{"n_layer": 10, "n_kv_head": 8, "activation": "tanh_gelu", "qk_norm": false, "attn_scale": 0.125, "bias": "all", "init": "normal", "lr_mult_o": 0.831, "seq_len": 1024, "doc_mask": true, "train_tokens": 566200000, "dataset": "wikipedia_en"}
MLP neurons of a small language model. Each row is named by its layer, matrix (up: input weights) and neuron, and shows model dimensions 448-511. Each number is 200 + 40 x the weight over its row's rms, rounded and kept within 0 to 999.
After each neuron's rows, "fires on" lists the tokens most often at its 100 highest values on Wikipedia text that the model never trained on; "fires after" lists the tokens most often just before its 100 highest values on Wikipedia text that the model never trained on.

L2.up1010,196,143,171,228,230,212,237,203,192,151,179,172,221,180,197,198,144,260,170,195,202,208,223,183,201,270,233,172,242,197,227,246,201,261,129,243,217,158,199,132,144,230,237,199,293,208,113,170,179,224,192,204,220,179,206,197,184,189,137,228,134,121,218,186
fires on: "==", "===", "=", " =="
fires after: "\n"

L3.up1883,178,171,316,173,219,145,97,267,249,156,208,218,239,146,203,254,185,197,247,226,179,188,236,198,231,197,152,226,204,118,180,240,275,191,203,275,161,235,216,199,207,196,239,257,167,221,246,186,143,174,181,150,254,229,189,206,194,195,142,211,244,206,194,216
fires on: "s", "3", "-", "/"
fires after: "/", " (", " \"", " (+"

L2.up406,203,104,207,176,213,213,104,234,191,191,188,283,215,201,193,142,208,215,180,228,210,172,147,236,202,191,233,182,231,152,269,211,152,211,109,269,233,182,213,281,177,201,186,217,192,162,203,229,194,196,168,197,244,231,284,223,192,173,179,153,115,257,185,138
fires on: "-", " No", "=", "\n", "==="
fires after: "\n", "|", " |", "-"

L3.up1366,121,187,132,234,256,217,190,212,252,175,244,155,215,136,221,193,243,192,222,176,195,302,188,183,213,272,250,172,272,194,227,142,212,243,184,189,259,196,249,224,201,144,264,203,211,164,198,241,231,168,144,242,248,178,128,200,186,165,173,217,200,196,120,244
fires on: "\n", " |", "."
fires after: " |", " Notes", " Ref", " responsible"

L2.up1524,155,167,234,191,243,196,129,191,213,184,190,196,191,156,202,215,183,204,258,214,217,268,247,178,222,224,211,210,251,242,181,191,192,230,189,291,254,220,233,175,217,207,160,257,194,154,125,136,224,239,164,168,214,247,145,195,168,267,196,217,144,176,185,214
fires on: ".", " at", " \"", ":", " by"
fires after: " |", " 0", " 1", " vs", " 2", " p"

L3.up1433,176,145,199,181,226,145,158,180,196,167,153,245,232,206,103,233,226,259,160,217,228,177,145,128,219,202,163,202,274,232,252,141,250,187,232,227,202,299,279,172,198,110,206,265,250,242,176,298,225,242,167,134,207,249,143,198,169,221,188,127,242,200,140,255
fires on: " |", " ", "\n", " members"
fires after: " |", " ", " of", " in", ":", " votes"

L2.up957,242,178,201,169,224,282,181,181,184,158,139,206,218,212,176,142,130,259,224,234,237,177,130,205,145,249,200,225,188,230,172,252,113,224,133,185,288,249,169,192,191,243,155,276,183,160,169,255,163,276,191,223,238,203,184,98,276,203,168,223,237,228,201,147
fires on: "\n", ".", ";"
fires after: "\n"

L2.up1457,256,171,242,217,216,145,149,169,204,126,208,210,209,232,176,154,239,214,136,181,146,207,224,186,223,191,275,181,267,178,247,221,134,181,160,221,167,281,187,184,168,204,254,199,193,144,120,205,164,181,197,148,162,184,132,166,195,251,191,211,157,242,107,201
fires on: " |", ";", "."
fires after: " |", " 0", " —;", ";"

L3.up19,248,159,253,168,218,142,142,219,214,224,245,189,196,170,127,180,167,265,321,142,199,159,215,204,145,172,273,231,199,224,212,254,166,180,198,237,271,220,194,248,209,222,146,277,205,157,169,241,164,268,209,160,139,234,248,227,163,112,166,183,187,237,149,163
fires on: " The", "\n", "The", " It", " There"
fires after: "\n", ".", " =", "-"

L2.up1179,178,235,266,136,242,230,228,256,157,229,205,170,233,255,184,167,162,202,283,217,235,190,155,234,220,215,132,178,210,222,238,252,203,201,218,257,178,223,167,245,207,211,231,282,198,239,232,181,177,268,222,207,247,177,171,180,218,163,172,147,126,213,169,228
fires on: "\n", "The"
fires after: "\n"

L2.up1099,230,197,205,124,229,259,137,218,199,251,250,225,226,151,173,98,160,197,268,166,145,155,208,201,151,170,230,193,177,297,216,167,157,166,162,179,257,163,221,230,219,251,153,201,245,214,183,215,176,213,201,159,179,105,149,148,239,135,259,129,196,198,228,172
fires on: "\n", ",", "."
fires after: "\n", " |"

L2.up1321,170,165,170,210,228,198,148,240,240,202,150,193,221,237,143,218,152,185,202,170,192,230,197,187,251,264,248,161,176,198,168,247,181,241,203,322,234,206,277,163,154,186,263,209,119,221,187,225,202,215,183,223,150,198,168,175,233,141,214,153,195,216,230,191
fires on: "\n", "(", " \"", " ("
fires after: "\n", " |", " ===", " ==", ":"

L2.up547,126,214,72,203,236,152,194,232,264,175,129,233,204,149,154,251,205,160,168,182,214,170,184,209,214,276,101,172,238,211,232,234,259,212,187,163,277,128,272,238,224,107,137,244,233,195,148,198,233,127,187,205,260,186,248,177,248,139,229,166,179,112,259,242
fires on: "|", "==", "===", "\n"
fires after: "\n"

L3.up419,207,180,257,211,146,292,191,240,184,211,121,210,221,225,189,181,155,176,172,306,235,170,172,212,222,293,183,134,251,229,208,222,154,256,181,247,195,191,176,260,223,216,215,196,217,181,220,249,142,172,225,222,195,92,191,211,265,237,147,150,179,140,229,172
fires on: "\n", "===", " career", "=="
fires after: "\n", "==", "===", " ==="

L2.up608,213,97,273,170,214,296,147,193,237,183,163,193,240,129,180,184,229,246,266,252,224,270,146,235,225,221,198,238,166,190,193,187,244,195,150,260,217,218,180,230,117,218,230,229,221,179,190,230,149,327,146,193,224,245,143,119,207,141,196,241,205,211,160,195
fires on: "In", " In", "."
fires after: "\n", ".", "-"

L3.up183,318,181,226,214,156,231,116,197,212,223,141,211,228,200,151,208,317,207,165,263,276,162,252,217,186,233,185,231,237,252,229,190,227,151,272,221,196,167,251,264,181,110,206,237,225,133,164,244,165,184,259,150,273,150,236,147,167,172,219,146,199,176,169,214
fires on: "–", "-", "+"
fires after: " 3", " 6", " 5", " 4", " 25", " 27"

L2.up1301,200,201,222,232,251,217,160,209,275,185,101,152,229,199,128,164,189,156,248,165,220,231,169,233,186,204,301,159,276,236,157,232,239,189,160,292,257,195,231,168,186,177,170,180,215,217,169,224,203,159,230,251,187,250,169,193,182,175,213,105,149,120,186,196
fires on: " |", " 0", "\n"
fires after: " |", " 1", " 0", " ", " 2", " 3"

L3.up501,199,197,220,221,244,199,213,223,238,164,221,216,242,273,262,208,200,154,218,291,217,253,255,229,215,172,226,146,221,166,239,172,214,182,165,253,182,192,321,165,185,176,230,269,181,172,220,190,124,247,218,217,248,281,205,216,223,186,193,180,161,171,190,208
fires on: "born", " with", "with", ".", " in", ","
fires after: " (", "b"

L2.up966,198,214,221,234,264,224,177,291,202,137,160,160,269,145,240,203,128,202,240,208,244,243,199,253,140,226,196,167,190,157,280,248,180,183,198,217,197,173,184,236,154,200,212,301,195,203,158,196,151,206,198,139,179,186,243,97,180,253,123,218,195,198,248,245
fires on: ")", "1", "0", "2", "s", "6"
fires after: ".", "/", "s", " (+", "–", " m"

L2.up835,209,198,191,215,210,155,264,187,182,229,193,159,201,213,145,227,107,229,210,296,202,171,172,252,207,284,203,197,241,134,218,217,270,181,246,246,161,161,133,253,147,131,178,243,190,212,224,195,114,149,202,189,196,216,205,178,223,222,137,151,211,169,145,271
fires on: "L", " m", "8", "M", "S", "C"
fires after: " \"", ".", "\n", "===", " (", "=="

L3.up917,206,213,210,209,193,237,156,173,211,217,162,228,247,210,187,160,205,182,171,214,151,212,230,190,145,179,211,228,189,233,257,109,217,224,169,175,174,158,175,232,171,269,216,223,243,181,214,187,188,233,201,217,131,187,167,241,248,214,176,202,190,242,154,256
fires on: " and", ",", " as", " until", " ("
fires after: ",", " However"

L3.up901,207,213,166,217,202,170,136,219,179,197,128,149,250,177,236,236,239,186,256,230,298,259,190,250,160,246,291,101,259,234,252,219,227,113,308,157,212,188,233,209,177,126,211,193,253,173,93,171,164,211,226,144,150,254,201,262,143,285,150,165,244,170,180,256
fires on: "–", "6", "3", "-", "1", "7"
fires after: "–", " 6"

L2.up1246,202,253,207,293,223,191,163,236,167,151,181,184,200,214,228,204,228,171,209,207,205,179,266,238,195,240,242,230,139,233,225,222,222,135,200,278,193,168,213,229,175,146,130,220,185,164,197,215,195,127,194,166,161,195,157,150,200,181,136,210,223,139,230,207
fires on: " |", " ", "%", "–"
fires after: " |", " ", "%", "0", " 0"

L3.up1717,144,209,180,258,216,177,195,174,193,196,234,217,212,171,151,190,284,155,199,190,177,198,199,198,202,149,246,172,201,134,227,166,279,269,234,208,229,179,329,231,139,245,206,173,234,211,210,229,220,262,197,252,163,165,216,248,181,244,233,186,181,209,245,191
fires on: " with", ",", " from", " (", " in", " based"
fires after: ",", ":"

L3.up2015,158,235,240,213,310,257,170,190,198,248,231,181,253,234,183,113,290,197,151,331,145,218,226,193,176,194,163,249,190,176,198,188,212,192,301,180,234,179,298,218,193,258,189,235,186,224,200,228,150,223,181,186,211,149,178,205,233,126,188,240,130,233,209,216
fires on: " and", ",", " or"
fires after: ","

L2.up769,264,229,185,205,281,264,196,192,232,193,198,175,215,273,200,176,147,214,178,250,160,218,173,226,228,184,222,237,177,162,220,226,203,188,120,247,263,187,199,148,204,185,147,204,118,224,149,229,201,180,172,215,166,165,242,98,262,169,207,179,299,268,163,235
fires on: "\n", "===", "|", " is", " |", ":"
fires after: "\n"

L2.up472,212,276,182,198,184,236,211,249,193,293,250,184,174,249,185,259,122,208,249,167,223,163,215,237,134,207,179,191,226,247,253,239,266,147,166,169,178,191,159,274,165,162,179,208,207,218,131,148,237,219,187,250,172,212,145,141,183,156,201,88,201,202,250,215
fires on: "0", "1", "–", " p"
fires after: "–", "-", " 7", " 6"

L2.up1323,159,154,283,206,186,164,189,212,226,179,186,143,221,197,236,229,175,144,200,179,247,209,137,155,258,175,234,180,247,150,234,223,195,142,151,202,188,222,216,135,178,209,220,219,122,118,136,182,170,154,191,185,166,235,214,169,182,271,221,212,128,241,174,181
fires on: " \"", " '"
fires after: " |", "|", ":", " the", " /"

L2.up858,223,123,244,205,248,160,172,198,233,197,152,195,179,180,199,208,226,163,170,198,192,216,112,188,203,213,213,187,248,196,241,195,181,171,180,293,114,171,290,281,190,236,99,261,230,205,147,201,166,180,226,157,208,169,279,149,222,211,161,189,157,228,178,178
fires on: "=", "===", "|", "==", " Votes"
fires after: "\n", " |", "|"

L3.up831,224,183,205,162,236,243,179,208,204,186,208,130,242,186,162,171,220,143,291,273,157,221,242,248,232,131,258,150,186,199,257,214,204,234,171,238,244,164,201,205,213,153,195,189,139,203,210,223,164,175,256,225,207,119,161,158,215,194,185,125,180,245,145,146
fires on: "-", ":", " an", "\n", "=="
fires after: "\n"

L3.up156,169,192,219,213,210,235,156,244,165,188,236,130,204,157,225,237,256,132,184,186,192,225,207,210,173,189,237,174,218,156,173,115,228,232,294,205,181,199,237,190,207,213,197,134,78,180,172,173,194,159,206,178,160,187,112,263,173,230,167,181,215,199,193,196
fires on: " |", " –"
fires after: " |", " ", " —"

L3.up798,193,185,138,188,184,152,121,283,199,178,190,205,224,171,247,218,176,201,220,244,233,278,207,200,168,166,247,170,205,240,231,145,117,200,188,268,214,215,158,186,183,173,200,297,240,158,194,193,243,234,234,152,210,175,235,186,227,171,181,188,103,228,211,223
fires on: "==", "==="
fires after: "\n"

L3.up460,206,206,167,185,200,256,183,207,227,225,177,205,215,184,161,210,149,204,149,229,185,131,140,248,249,261,216,190,276,254,250,192,96,255,183,165,195,250,199,247,175,306,218,219,195,194,143,278,129,239,183,210,211,176,196,134,224,170,170,263,216,250,174,233
fires on: "-", "\n"
fires after: "\n", "-"

L3.up302,226,175,158,222,158,194,168,246,207,135,180,185,197,190,131,137,198,225,173,198,197,189,197,188,219,185,235,200,214,244,231,218,202,165,221,207,184,242,264,181,152,176,179,209,171,158,179,171,239,227,126,201,155,236,175,163,227,189,231,189,234,223,199,167
fires on: " |", " Australia"
fires after: " ", " |", ":", ","

L3.up79,200,148,216,196,241,340,259,216,145,250,211,206,258,250,204,116,167,231,211,212,144,146,95,247,213,258,259,201,206,133,201,210,204,244,197,217,265,261,165,224,137,215,227,246,262,183,234,235,165,310,163,161,190,199,158,156,161,147,132,171,207,237,242,211
fires on: "\n", " He", " father", " She", "."
fires after: ".", " His"

L3.up1914,161,149,138,205,191,212,197,184,187,240,166,134,254,145,197,142,204,254,188,246,225,166,207,252,158,217,261,198,181,284,239,138,193,208,105,123,208,160,178,195,173,241,267,213,133,114,247,194,196,201,174,195,229,108,228,206,250,173,191,215,201,217,195,199
fires on: " he", " she", " her", " his", "|"
fires after: ",", " where", " which", "\n"

L3.up142,210,152,190,218,166,228,93,189,284,129,120,198,228,189,202,190,241,155,200,231,251,282,141,233,187,205,268,208,179,154,151,164,284,232,234,289,234,237,250,217,191,243,206,212,192,145,212,188,126,276,241,162,108,198,150,227,168,159,242,194,202,187,168,176
fires on: "–", " |", "/", ","
fires after: " 3", " 6", " 1", " 4", " 2"

L3.up136,283,171,200,235,177,305,178,186,194,159,230,179,214,161,178,197,205,133,189,223,226,229,133,185,193,201,151,220,186,148,204,268,169,135,170,244,225,234,150,263,153,278,229,277,183,205,240,190,121,210,140,257,199,217,226,163,266,253,144,247,203,211,175,221
fires on: "\n", "″"
fires after: "\n", ".", "-", "=="

L3.up1579,168,199,192,213,199,221,170,163,238,106,278,144,283,196,188,127,171,195,237,220,176,200,211,222,226,156,269,152,157,251,215,233,175,212,201,234,183,184,182,145,168,288,253,250,241,198,197,130,206,214,193,218,153,238,232,202,244,222,232,202,193,276,214,235
fires on: " which", " who", " to", ";"
fires after: ","